Part of a small language model's weights.
Size: 9 heads of 64 (3 for keys and values), 78.6M parameters.
Architecture: no biases in attention or MLP, untied embeddings.
Training: a variant of Muon for these matrices, 977M tokens, 7451 steps.
MLP neurons of a small language model. Each row is named by its layer, matrix (gate and up: input weights) and neuron, and shows model dimensions 464-559. Each number is 128 + 24 x the weight over its row's rms, rounded and kept within 0 to 255. Numbers have three digits each. A neuron's up and down rows have the sign that makes its largest values positive.
A block is one neuron, or neurons of one layer that tend to fire together. After each block is what it responds to, as a language model described it from the Wikipedia text at the highest values.

L3.gate1187:151120100135082130132157097125141112135133096151147154138202190136115109150113155108115128156144143121110085114155128100103083126109111162142061135143128163087102087118162128161120154101099131066124108146162129125111087142096125128126124101138154109137220122146160141130113112153142101148
L3.up1187:132117118126141130101148099154126095098117083132126118107120122119092142119127122108175140129113154102124109088136133153122134154091142108157095119090118162154139070134097119146130148116115139130104142100131086170120125124115126132127097112144113164113151108125132136171140153124144132117
Words and table cells in music-industry text about performing and releasing records, such as live, club shows, streaming, studio album, Gold, radio formats, and track times like 3:02.

L8.gate68:095156129114134094159119109155183126086177135117105164105118157111135166112095150169153106118120108107112149145139134131135118166088164088119068125078127103137146106083133122115103129108123138102156139124093105121139140148153148122159177123081165165100142083144153146128099159107138129149
L8.up68:090169124128132136107123165114134174118127134151125154155072149119139115157152111119136106135155173114148140128116122102143071098093110149113120137108162119124106113128115130101111126132119143122103107091144170100137106102114105082134097141130169162167109133141098084140107144096087124133
L8.gate197:108154133106135132173157114101127116152130131131163101141113135156105123124114113118134074177122116150139128139122111112162159086126058142120129114110163138149124120153131134111119120137116134142143113110146060147110118141103125101103125128102135155107144091136145121118139147118150163117
L8.up197:140178085103131137157138140100145119123107143179132110150154146146099160131152107131135124154066143106157132097097151127150157130141143141130139135123109153114123115111070143103125129163113106118105150133133150134126106135164137123159144130130155133110085152125101122087126172083147149177
L8.gate288:083140112220118143129144172146189138132116145135092150133074166099155156082120141154128153112117159119101112189135148147147102176130122094137177125126159143095122135064124150136095164110144114082142132170083063156111129123117127182168111137121123122127166118115115128134116151126125156132
L8.up288:090129138113131117067157174133117118117087148143128112077121174116091111132133141127155133105136142145095181126151120142120115143144156110121147129135115119132109146141153120137162146103153116161094123124108131185168091114138102149168162132147114140149122117153103125142118150161101108144
L8.gate302:136150131126113127109127136139143137152138152162140112131135110101144161102118108106108134118160142124141099142108128110106146151118088129135168140108169128135116107150136092189130119141099108130153095087199127123138134132103156163123112136139122135093136145153132121093094135125143132161
L8.up302:128164156136168084114131114129185142164118151135136120136117110167133124141104118120123141073108087102153163106116136150140097148137171097115121131123138149170168126148105112150090110113149138137111059132133195127103147148108147106151121133099132145144084140163123131108143100120096139108
L8.gate324:144143159094114163138117129151143108139141152153158141149150137109124109125099128105125119126112141158112143109141122145130137124141110092121109131091130142122207079113123140154113127071140103133171145142103133165137151109093155127143151103116094162109154103121155168125153177134124164142
L8.up324:091138155125124126092123126143150113119100169145155117159088084094109133130110146118139121157119161165116132149165125156120141140093088080191103082096139106111175123138113144154135117112114120122122153119099122116115129152126102150111122138121113096145077127116084171147095126165118104103
L8.gate690:099125117092155149144133100089091134132137110106130140117132110135063106126120109148078138135155104149103157116105081138145129120130172120126156130129083127134137100085142097115131113129116135147113136159146100104130142113113098092135097149131129142136108132153180143121097130125124112137
L8.up690:088136097134166181138148102149130143100161105129136124101130104111113169099085133126122120089124133143149103115153124146153121136144136126118129142105113135145130130097138130101091104128126108138122109127150104102120150152101102126141091131151121131132096150168110122149123143154093108093
L8.gate954:122148164134147147132131172125141099155144110137090118106125184151063120121150126095103139087118138134125141069141118107151141178160125080142117090136116135104161121139103104148093109115101094110179115131098109161148107122159177088136089131126135127120149133168133136104136187161165123102
L8.up954:121130124153135184114116147141134140082094122091164115142153134134105121125113197123114113130164082102140132134144164134172125130190117158149141130109129101112128155108128094139122131137113120176150128142147137115099107059133134121127102136154122147183141101166120100106147127121125156140
L8.gate977:118144119107148105093114131131111128125131160162133149129093126133097136156106128116115158156141143154143096115107162169117145110127117103117166174109152127151119134126168090151146117166140152125129151123153118137130091150176100127143174153112150141129113216145138056117115139116115132172
L8.up977:147140093107158130101140164103130125095136108161155111103126163157121116104148150117087127089107103104110169127081096116103105164157113171155133119143152158114094092156136127163141127123114149115149171108117182135106154122100145138140142104162099133124130104136108112129108155147154138099
L8.gate983:129088126151143113127153111118084118115140153178162150155137121129149139137104111103116095124152193104127138101158112114150136087160142098100183145129084118120109049126129138142152113130105153064096131088100130113097132097099151125130115120151139129101148154185146115177155112124148145114
L8.up983:170100150113140145155119178137177114127135145155127143147158116147091140122109125080136153095130123082099132152174123120134123158082137112172138164149122128128156144106132131129104142172161110135116089138106106117119109127129138112128113084171086121106125089143133155129195100140127109163
L8.gate1002:119168159185178150120137134118180129098073094103130196142133125078155168082129101134126112109114095129125142168144098160140132157162149126141159115077124162113106137116119099130118150140131147099119129129126125125111130074136138094161109136129168172160138134130107154087126166126149102127
L8.up1002:132132147113134139110141102133112101166137154113098160145157122129125112087125166099141172177103097114140183100118077121159165087112141082087136108097207147121189152090178103151113155085137126112140141088101103081162104127106154147140118134125123133131116098139111139106133100110129096133
L8.gate1045:135107141111156115160096171120155108131135123139157099129111149081151122119110152125127123102109113116148114134189162135140155140135164123124149094147143098095136167138107129118138150093128103131143171122190148059102102082138134149131133124112140130131106112128120113105106128095104116127
L8.up1045:122126127103133131167072164112117115104130134135162082124163114115114102096086120117162129062153164110121103135109104153119130101119148109087117100140130089111114151160093189116168108094132139132141107140130095107101140121100135097164109122156114132147100119164124132116114124125111141170
L8.gate1053:109118105113083127141102119167108112129111122138167158124174121109140155092093107106186123109095130142115107100175084145150142114109103120113100103125114119125161094174104071134159093103117125171121156098139148138153133098144102135132137127147181136111141119134153119117146085129136109117
L8.up1053:117134195098157136081098137137090147135126158107112179118146149123138111084111132124113133131108089144103116128102116131149138142112150142129101123121137115128140106149150091108100119130162128152101130138169121152105123098135141112151193103167129144117101149162167148139143132184161127139
L8.gate1198:130153125159109096097140147118090178142120134169180128148135126094131145146151108128119144099117156126116156110155144141164167140150082155103152117151144127166182092122152115133133146156146173079134131175182119116101153089097140112122161108089128115136139090156158070117115108135158135123
L8.up1198:079123143167075138172191109118160118149125134163182105134149137125107097108138140148101127108124109123125121109139124101127103128150137119143125124114128095135131136124166131181118171109130142123132113172121119115140155149168096165141127114152098145152112162104136109158122110121119119119
L8.gate1241:104111128128117120135102130121138153111164146124161142115152129114138206098155122151132153127127122109157137112145159096157168136113098101137129128131165135142131112104137128114145108127113139144163156088103115123105126104134098110121154127108128125161125117103139120088136181125164124142
L8.up1241:128130076094134150059086143132119131136143121113143122105169164166138142120080153094121141150156124134144120107105088137173110106139163106141114087138123124141116126115086152137123139164130132149137147138041140141119104165127145113133125159086120158049113108126130109068092141135158098124
L8.gate1290:126138150112146093120109115080110117171127181176125146112151140152133118129120113116119118103122149149127168114160138151087107133134099093099125143156136147141163107107134141180119093146104135139142117135147145149147078140114092140104089163146101109135145116148147136108126100123162144088
L8.up1290:135117152163127145129111100151129128126116140136125104083119096143167111154150132122094105130104122119177142156150097104147117152146106123108142114095124162098141093107123154150145131161121120132158115100150116155123125160070113111109110137109121129159115120148126142125131148140159148093
L8.gate1301:106138117092131130125129141157150157122176116166148163085150138100175154105130160179147119124096103094107124095134126128137138165146117129145105154094092111138166174176089113173133130126136125142155131124087139132164174186124166130141105135112119173120130129109123112139162132137117141164
L8.up1301:141128136132134106155125111154110125155154182093151135086143136101137141134159083145164108122178137106115113123156122145170089137145150085163118151080158119125164101159110082140181134100081117142136128129174127132124097134124141159110164162139127135130127146151116134177069140132091156108
Tokens just before a figure or statistic, such as reported as, valued at, estimated, or the comma/period inside large numbers in tables.

L9.gate108:119160168085137133100117135158111158120123109085149148118113117149147141137160152060125161126140121134135113101108125188141107126134124081173110082139105155125148155118170105146113092127120135110136100196108124165153091095124117123111110138116149141175117147148123145129141135129162136123
L9.up108:122069159082108165135149103100118146115094148149117134149131122102104151140075136140147159140111143101153129108106135145167115136123123124141149110181146091101155164081103133127102103111173064120128133093140123125115124109149136156144092113100121140117137128133116148146104106164082138127
L9.gate831:124118116148148145141121151136130117119131124114130118134150114154161113155132110106154119127100069170146112127129146075110157133174110062136108102130127159119096175140141138113138134189153103152080162155107089177122137119086167132113128139173137123142113104136144104119157169133134128134
L9.up831:145129141125102138165092112129139137128146141212165114074127148134094138155120101154102141123122136097132146107157151118154111118093112130095088144125161114120127126143085134155141134090123113156157107101105103123138107167142093142100137163129126142153112110176140169143090121097138149135
L9.gate1066:102132153122139135148109128132151124128178094162139166141140128111176155090120114113158129138097144106105121095119114118053139136126153131139125102122142157154143098170148182151111109149156106116155114089132152097096132132141163138135105124137128122123088139144143156134128130128140100177
L9.up1066:139139101105092138110110194101138103145139110100111142141134177127127110115127163150114129124071132136143140130125115184130128177159107131122150128130118172158134091125135113132126131128209099126166117113102153139140108100137136131120140118167093088074103101106168159161089153157121139119
L9.gate1336:110124099140142167170106122104130149141151163130145138162110154073117141136114156133135153121062137157140152134161127182114097153144153106133118075146150154137084111117116136161126142101119144100172124092125104116182109114114162107085137130107163147173127130134115137108103097145141128114
L9.up1336:124128144128115146142122125165182149161174167115132117109156145107127143111167132116160168149115092140149132127097149138150083188089169146131139079108080114139143144153117134177113132178108130198142129076156123175149091105128148081140121118128124110136142153124135120138131126148066112128
Cell separators and commas in wiki tables right before a numeric value, e.g. the pipe after a candidate's name before vote counts, or thousands commas.

L8.gate64:122122082143104145111133128114069154138133129143103133101112165143117172128168138133136090088104130118076122132193125123157144123121142084139129138131133108149108109126096160103167143115128103121127144156161178112151132137134076130113096133128117149188126079129173123114124129136115141162
L8.up64:113124154153116126100110106130149121123088126131112094136137123152135103098122102121154154108090086085126101141098081093149142116128136111104162133081098103152151106118109105127157131155149123159090161084099121129110113074096095137134110118124133131137107091130126157126131117103131139134
L8.gate209:150103095164165184123127105116116134120101132109107163135136155130149080136124114133177139115120133120111108128121153171151116142122130124133108114123154065147161142138125140097148129164115179099106177135134128093145138140091109139124128162133151095158140114129149133128100136116117139135
L8.up209:137100098086174110150093111142171114079157133144161101131111156149103071095121123092116109129129128130182117122138146161144181111143085131111142105134148104117144115059156150133129124127134124150142155151119115105158156173095114108123118141155141092140127136135136155082160169113112100144
L8.gate366:128119095099118156115155166129143115157087160150111116096140151114110123114150100122133141139115077159129141126140081133164117136152122129106138152115091115118151143118140144163155121098121147078170138117129156088124131095139146159157133111107181110111103118167123137129041152140148144105
L8.up366:084130117116130112120163172168125146116106150066168143118111096122140128125134127141145108136114130109157128130122161103100165155177130140168138126149125146123118186194145104185129117119107122109137163100140136144154109132121181205124104131133149130120088117149102167154110131103134171135
L8.gate434:134101197155115129142136151122136109118150134148134169116114144103146156155101096168193121103132093067121103100091144165143105074139135139096126092168129120087130128121111162156089132102117117120106167141116111092130144093108157093163092102083080146132125113137146156157132119101125113152
L8.up434:130098139132120118134124171155130111110150134104155153097159157169130146109090112147119118150161134110125119127084138147112108159132165132064147149118143143107122122140077159121165112080143141103082124123122130107140103068159144154078146118125071147090121113172143112133114129085193144174
L8.gate436:149137121149143119098109092159122130101148130161088133128138114143136151133160145122135137132109128125151136125138136127168110161135128144111121141134141136107143132095182150145090140139105111081124117133112128192111136108116156133146103127136109127097130168129138139122142137093211130144
L8.up436:081162120123149126106128143100119164126135151137131150139124147155093132130117107105112124160098154120138153144123124155136133120147083136110104083202154129118132156082150147112145156158112104112146151128096131112124169122088167095143103109108120109187109154107156132107155087127130132124
L8.gate458:170120084074118134124147102140132103170092135116112133115118090145127101156155069104155138120097114103164143134141117100092137140118145127138131146133154114182135162130154141134115124128138077116168122132121120124133148130150144139094137103172143148131129110109155151116125097130137171133
L8.up458:075150094115140131098136108135162136110131135125131157109093141084131109096124147162104164119138094110144128154148134101109115187151125131151132147135138142130117151116151168119073096147134071145146123113144109123162133110139127091086100098107133094142128122165109145151123136114170115108
L8.gate471:130116112126158169111149136159123142154140132138138132129102165111140117111101138134205142113170106150135117148170173105122147104073163102072199119106171169114112104174105147111124121132133119141127112162117135097184175125156134113131112113161130143121138138147188122112116142111129135111
L8.up471:117103138110152140120127140135140176120084176148142111123159119147177079128095162118184134118201123136145132140150200107148128154112129105149161127086122107123124123140118140145119103146089127125092141129111124118141138124131124119096125165127125174113152102155166130160125148099150128148
L8.gate758:109114140145149121176150115118131106151122148148111097120122100099116107126135115098082143112136159117105134096144148129095131104122154159113124119136104093145143094143169080124117141113094110161135145166159129145106110138131156119107154113144080118163137162159112096130091139097123123149
L8.up758:118122146107138136098124085107111128099136145125150135123129147143129088109148136128111155165120103141119174134096106178149155087147120124130133081111113105121146153082083118102137132105123141118182120111109116158194099158087115145104162137111111151148161131166147149126114121167107117148
L8.gate789:136092058150105116060070152143150131138125082166129124138139114099110131131145134118144155125088072141136173080128041126109112118126148120148139123072112128114101155155122132124151114152140085154101120112131166130117111105166084118124082153097122112140130122133157149145103167121153145156
L8.up789:102092137120125125139109173148125139166120097128130149124140118149104132101153126111110089104105085135148125112138101119142097114110150123128142121056086108141089127146109190118102127118123110134123143119161140135137118141089104134137161089106130110127130167147113152112088108140105118159
L8.gate940:088137138062129086117172150119154084106104171081133143093163125142087129126147111117114171139103140094096135150119129102143121124144145092122105152115090142103086126189145106114129143132128123131145128141118129090157122146128148111121112098126092133181142096123117104118121111112142164135
L8.up940:154084131169113163113108125148113161157109095101174086101102113089088124150126092128141118109125136084134075147140110187137124170166154135186134125107115112129136108161111163139149106147172131130088085116142135135095165122114114150128155117136172122149122117120165145136155131146110143127
L8.gate1014:118139068130118107129132138108121115079090146113157122168130107118164167151108150122145103144154130130123116144134095151146124092122143154136140150120156090138137139104105135082146133081149065106113081141147167083133134130131153136146126130125120078099081123132135153116146110135159140111
L8.up1014:136103147118113146145127143127139129119094104151150144147148084119145109145107158143094167149152089154155122135098119123157125101140169126156133117134131117129121151086150129180119095092142103135136115128109120066159147168145161116143101118099149111136101117144123127139107096152118092134
L8.gate1057:125117082146121146134128148142109131111115134136133194161117108166124101134155129139142122141117115125099093150116170140118109131112138119109110173133143118087102110100135124142113114130121107083146098168134100106133125074108100106088110110168100124112112126141120121106121122117162129137
L8.up1057:111133104178151139124096147130122142118135118149155126099155172137152100111134107136146128136119159155075137119103126103143113098083132122121132117110126100126118129155130102131146107106155155131165152124146182106163134095159144112111132095149116134140160130124136141109116109094120101140
L8.gate1114:122151137114152109109118128133105112184117149153135124095165084137182078095146175123121117196124138090136185118135133134106120127162132115150119153168128139143120129155134143099151110156132138106116162076122142134133110103119112153109108109131138068138080085144124091155130146154121114110
L8.up1114:104172113113121123124133124124103140116153128175109149126143131088105136109082144087137081138165108131129149122100087096125156113133101136093084123122127101139110142135139159139148118164123110085111078085139132120107087113171157131152117096135120123135122144148137066130116088081153117165
L8.gate1225:131087142113099145121120140164150105129100123109182147163118136092172096097115108126123130101095126129139146090141148131163137122143141130124106126100107130129116138136102081125136151100147110138117156111127120144121081152152119159129132178176134120095108164137127106071141131166136128093
L8.up1225:137126086122116120093138170112115119149119112071096114170141109136119123110149105114136140082063132203115096131147124133136126167145142145099128110119131115131092094132111125123145129156117096147126131156151118143121132099106147154100120127114108081118153134120146124109103139125132127137
L8.gate1231:141098156120113168104141123125136158114123162121127126135116189159117133143126159122099124157139131127143110124140123143135138121148162102117140116152141099139111092070157168124126097157131141122094131192096090156184124155127134143105131127130131108162144112150155150119140151126105131104
L8.up1231:132159135121138152126145139136120139151099143125103104108124119146148166136108139116121121161137123111156147129144116106152106123136141120155100097124120129086145151098126119107149116105098130119109113183092129119096140133102081121104094162187157140143118143152130136144130143161100164153
L8.gate1293:161131118103111124099123153150116158151097161153133156120157137096139121121132112110136135167125087149082118150124138111080147124181120121125086107145104112137133136143182116130120110114157135103139110116155145143104193140145143146174166134107168132119128121152156135162136123141162127101
L8.up1293:119160103146144106078132165123123159126139094178117099117129122121108145177098159143110126115075087108119135083141152166097183143114134177137116128164146098129144125133133162152106107111113080123141111148131157105160145127166168160149129103141111101160109119128131089131124130145139124151
Fires on the newline right after a wiki section heading such as ==History== or ==Geography==, and sometimes on a paragraph-break newline.

L3.gate339:126136130090154188090112159109116128149099149077131130130091117109125134149091149094104132104127064149155155153121088136089160131135176165163121149142123132129160125146165105122145121151109121123102158152114167148125141092144146152093151067112120156143116136056126132130159118135143128143
L3.up339:118138094146148200099124150120130109110105094072126133124118157129173097103093185115097157131145093133134121146119113163160098135146155145140070140089109078146167091145106147096105112131147090116117143126181154062128159101065125117122128119110114168127143153123094108110132068156139154191
Newline tokens right after a Wikipedia section heading's closing equals signs, such as ==Reception== or === Broken rails ===, where section body text begins; weakly, table-row pipes and words like there.

L3.gate692:110099089134093128107135129146122109161107148149131136127117134135109172112112102117153125110107157147173125136089074077115092116150087079103150139120119104156095115151135138131111098133140126132103142129074185132141117144170116167115122106160109136147186103165154128100102129126125083140
L3.up692:139130161087123125107085179107147152151125119150155138137128154108139163135119151098158151121115176088123126124088110096152153155118119126116110123123130089084167156126162070130148155139117135113148141128098134155093124138149085146119118130136120135135137122132121115097127134148150114111
Column separators (|, ;, /) and numbers right after the first numeric cell of a row in sports tables, e.g. Brescia | 38 | 9 |.

L9.gate343:090100117098130175144102135135139106171127140123124101139123102147121145115152138114110094144130129162118163092120136147120127158157133129083169105102166099127137079137106128150133129115150106159147129126150146098161120100142153124124117138109101128155109123077153114135101164158171143129
L9.up343:085142130117124143124181135121121159137150150099120124122097112120123091143154154165130122123069135086128093105166148128175114137126186184081145102124150138134163115152164151118099183113148114136122153127134135147143113100114108120128137168122143133127129122078116049133094080175107106132
L9.gate396:083146082143128191122113206099142156181105140145134135108146164111116120159127126144159120154131138121112113155192113159154123116119127115136142082128148136121101094143175124154107135132128098103134134087119184120152144090144156149096180144120052113086122157157137119137119084127159147143
L9.up396:141182164168192115123140160108120172158096130134146130107122131132131130133140114085121142126098132126156139125113124098143133132153112116089152149135096119103147160118142107108090142132081122109165110149139156147183138080128120114141107122097144114124104143142108137140120117093120150149
L9.gate617:127117145117200113168138134109156116123107133109145075185097143130131115136091119102119099166152102138117139142116137110088111094124143147124168150137169140111166124168132096141122146102120131154141114119146169177134093150057126172103123130139119115135142166176131100137108122150114144116
L9.up617:123107127126163138139148141122139131163137154160120067128104110118119121184114132122098132126102141126145150115108159113139107147152141103140131122141130132098154123136145109143177150166113152124130116155139134194147125136102130124115108143140165137105185135137139092111111122156114088133
L9.gate1074:156149096136124131102104112142102095124123114132107079099151140153118120120129079159155103113142106099128148103159147122076064111130137112102103068129162151123169145133107125096123103160172113128160173100171078135088098105121119090118090100156119086142148117123093131127119108136102133131
L9.up1074:107151086121135176123113156121101154114155122123128162147143126151135121115118146118125105151123137111138097142150159156112158102145142111145111132136115103087114121126074137139122139117140168129166124143132130119152146106120128115144104118176101129150142120126120143147093129115125135131
Line breaks right after a wiki section heading or article title (== History ==, = Pebuu =), just before the body text begins.

L9.gate24:158113129159069128131159092118136145076142118134123108098143108113148130124125157082135168131177119108102136138175151159120154146144129100124104139119107137094151086113140173129159133135189127149089165114098096135091110099179112128124104162124156134103107127120111130142143117069117067166
L9.up24:099124148133196103163098085136162077092159132148124198097101154155099130147137147108109095092102108131078138103141139104130141128105148094119106099128120146161139142091138140099117154111116098132130161146120141145123119099139135091102128121168135130107168114137132165118107079097107127166
L9.gate788:098146123141148137143121096150137141083153128127070137090114126134126164090112144099090140107142116117125108143142127146182133133127148169155089129154140150103139115123147138122183132126131107112122134142142106160089114141161081102154103146096137091108146160112124106105138108116125100129
L9.up788:136111116094134107166158132105166105127208126106164129124098110101121085097123100113130153113137097129108158158145113132121092136123116133102100144128166073118122142129135110141150097089174129117138115117127157150140147155142153080138134126144120154115123074116130112143158139172096072107
L9.gate1007:090103080097135125122120142117077135159121114115114122137136116111134148055119181118155166115135147135080154150163067102083081156084135111112111122141085137130107119133140134119152115169137132171097126143110136099137109110108142112114119174105097096088124133134074118113105142115138124101
L9.up1007:110133133125138107143086089124077104110114104142108144071131161105112122086143141093128170101188136154146127154138092160140085105085136151118114146143117147126114096092136142118143128124124099129127107141103125149113148157127116125126094118094106130142144152104118132176125131154137142138
L9.gate1290:148115078086180114109132169131100123100160123134159120086122134073137126103154102099142109142117080111156114135149133107157127139097144123149112129143151149115111123141149138131117136124102127117132123124154210114090179120104149110223176095154159134096136119126140167122136143114094123163
L9.up1290:117100115132176160093134127102113163102142140119122166165108123085121097112093152123154120119147122097156120101146150119133058119120088147129074105112096117141156106103095131093137123087133102106116106118110107156163149101137162115128123077134160123110161146135122156115156177126112110096
Punctuation or words just before a record label, network or distributor name in music and media text, e.g. "Label:", "RCA/", "licensed through", "subsidiary of".

L8.gate33:138154150157116135136158116115143074131119139110128189119144116117112153124144188128108148165098135121139117159187129123131097124143150144161097096104139167115143110092162136077121095137116154143171172093092129125116124121133123173113123085097117160125120118102126126157119136126159128167
L8.up33:130112135097134096144126119105117164084128127144115153099096118088104101089153146081149131120163128153110154075197119105114100135143117102093129110149122127124064112129158134119113087123113129158097161130080097100149138096108125162127099134185071135138136130155122139114152095155127153136
L8.gate109:136116139116138109117127140154147105080114078181135171110146112096124119126143166131115146122129110143146120141131117152120100174100158073174127106193136139096149104086130155142130114140104139163169169109118115111141107102103143072141159113156120151119119137126165132083142135176117147120
L8.up109:102113100075110107139112115141106111094143130132099156121126122090156118116135160078113138138155106148147173176165106173122117129163159080099163095142133145109131120119106117079126112194168119136086106153133081109107134163128125120156125121170079124104146112145114141161134150108129113152
L8.gate200:130153136076119157112147149137186153133121114159130151069099115121104124152119129133109142146137162132162157110139135123143153115151135096103100135186105097120139155113102129111160116137147121128116117143140107126120132115167137111122156118095117124113185122156123130102141158136143112095
L8.up200:099141126094107171113183143128133161141100110072143095145118139074167133078128137094107098126128173182141108120120164143122087121129134156141116087145156120154092115129118106125108162128130090127159185134119151071173127105105153128166116134116135112109134175102103151144171135101125086092
L8.gate232:112107129127084160113157149157154126103128079123090156115153117100109128118118133126156116111118140138138092104149125186144166123136165137139131127119143134156177152154130183102161113154071111143112107095085152117106120123133154144147092099117138167126117142091144127097147139128141074141
L8.up232:103136154144124085144132145097111124106131111130107124115164096144123150146111114115116135156099157137143120168179143121177171147091131150126126125134124132172124123138110167126075140089119154139092099136130123123071164135101115158097162085122120112100115112110131135127177150112138122122
L8.gate320:124157122096081155126127152158109106162119113145113086130112087155098110132122151156131114141165116169130121108126121129124107166153123138121131081134089118119145093112168143062147154163164106143099146137136099152140089141157077139155148124095126125126117138120100109100118135111145140109
L8.up320:174137156118119140125138116142131124119103153170128139166124167114111137151120139151120149138194117098125139140086143103146114098096131088122085104108137135135127116162165129128102115118092122116129148132081156145127090141163106113111127141112124159137128094161142118119154134149095125120
L8.gate420:098127065127132126127111134166103107124146140145138120115142178132125170090131149104140101094104136132168100120100150121103155188106153168131111173133128159090130177118054105137106146175174103096092131146116126143112081141119154143163124107101128111107118106125148151062123078082138093120
L8.up420:131134130123131147120103095127108116059137109162142161101115143121184118095098147114093141118100180165120153109125140128101145139122109154156136145105089155103108169141103128136101113148144135107139133176087094135111129129140142129169108117108116113130162107145161150125106142133140118147
L8.gate496:134146123119160142118109131164102119125112148129125146077139086103114145118090137114136156149108052174138153081140125157128129112109166090166145137184132113108119137122103125117164147138140171147137142136136150134157127111142129153167122121154115162099147125105112130120145137104114046122
L8.up496:117150126162130111132128145148088118120117128122128117109132126093141099134100137116138100107155143148112069121162168092106174102126145143140171140091125124130159140117103113118126123155120142152157158101110098140134087117097126156143114082151113181137100135104117117108127117161109099124
L8.gate505:134123111139155143092162126166123174089097134119099110139144101162084145173139142118124130121131124173107117111103144101133129143115152110104122145105142111121144092074124161116119122149091127097126100141098157144123110145120166152075105150070123145104151085177131115132130102161139129133
L8.up505:123082098141109114104161148115107130132140104160117169134187077178140118123147140165136089156098106141148160118146156073083120132111146147143134121165107177122143152109115143138131100110122115144108117132121117132123132153134136135158138108127180119110133117111141088133122119171135143197
L8.gate590:165093112122098137133143144095100113105130128161117136107175086148118104135147163143112202150176113122119124112150128133127133105087126120123125141141065141128094156059140138105107182113091095101117112095117117128103147129111130141170123090110101124077136093148080134146109126127107157110
L8.up590:140114160069100135148166149141139091141120093145114092130126091122092160073069152128152152154134090118110148137178121127156101139103109150130117102154100104140128092126143132136128145104127130138138136136101095142116116168143132150154099123092141118119137136107091141149159145108091144114
L8.gate746:127152155125115080110184133151079140154124135120155105111152069131160145158107135095091170146094097132119126125194125130116130159091132151100107113110133116116114138171155205142140165136141163133132117135111078130128150134146107109123112132155077120110136116137089107138121138098094130132
L8.up746:115155109136092098117126170149126141135106155163118090170096087150161099123102094122160143137140140105140202145171137119128116130139160158157125115130123128124192114090122124111109143153108114108093170124106141113102136131120141120150099091122093110129198119121145097153146102156104105078
L8.gate798:155133109106128175112173133115171110125085120153141158123125135116098160119103173106147119108127195137132151157161098150100084136079085147178146121115139156151168172120104157178134079129135099109134117167160081075104136094128110125109140150128128126111125114131142135130115157124137138112
L8.up798:137114114128151149105113099093097132116064078141090147131149109136138170173165100143135157163113114138084106119159134164151185130127150117119128147107121160131171108132132141092097114139092129092098133146133123129093125125121144114127133124127084153101141158158097144133118134078107119134
L8.gate932:114124143145165145144138116130143100109146066095112123143109128106144098122147108150185161132132179123134105147187108158121127140123119090116143093135113148144125092123175116142135114138130141117082132141157162121134133140117162131115134116130137112158124164119135122109108104130147128109
L8.up932:105088115137125128135122090156110157182145127143160124145139092108147133110092132124099114167137101118135161127145184093188127165115125133115119177142099114105126104117117155142142155111155130162123144138124122121113089113130131154124150110129158140094149189143125139110113113114140084137
L8.gate933:136092162119091104111196159128125122136146115117115112106147116133113157098154142173134158096121153126126117124151140135100114117125151101129127151120112154140089104132154127133087102121125108162142100112145156092111120175059160090149115061092089132115132153130109119088140176142133148097
L8.up933:145123130139189132162130142109153137152120147076140080124150125139110131093091179157125166097114175167073092161110138114113190143133112086111136143116145128122147143120142129109140102123093136176103096119084115108106108120107105141159131116111092163133143148155113089156163148090118125106
L8.gate999:134158114145088094116160164155120168107117125112114154094111039140120152116093131116084148199143115094112161105132142103115085122124130148101070160134089107133144123081099147136142153158133135151152133142113168146138129109133106191135127096121146116135109106169139131128132089136167123135
L8.up999:130132116164113177143089108116104094152121120124169120102144128156178129180109157149166147117136137132117109153134108123162108122126123127101107141115160120094145104204126100148178114128092106099111145125084099151110100129151106139137141115146127135116147134152145180163117136120177124118
L8.gate1145:129164102073089114107133134137138128077131149120128159129117116102128156134102153103117157129146124090108100137167147125165173147126111123097108102130120113116169114112112133119193115122113111065147145114120133141093146094113149179108109140124129166102115126099146142154115163175134152126
L8.up1145:116158121108155119117152165151113121090135147131136138146111085133121132114111092162093124149152149110145130134176115131133144149167152140130141127133179062155131135101101114094131111127132067123164148123125116169087143125162120184154103103089127155124114179081157140127106147133162137121
L8.gate1167:145153113110104132075106150124132159148147128168103123095152099123126177151119147143116147134139132062155107115107151104088118140134113175130104129117067137134099156137098133127143142070122132187109116140104134116093112154127083121152126103123200114149133117159163084171126107138127117152
L8.up1167:118160107140155125112119126118112085100065150143109104117109099117149153119140157131129141142132138124123121122126116114101121103142130135121129110110133095099172123148140127173084184084074144157121119099163118126149144136132152095126071157103152134117162145119145137112144151138126163109
Tokens in music and media release text: discography or track-list table headers such as the pipe after Title, track durations like 3:59, and words like on, in, is after released, aired, available or soundtrack.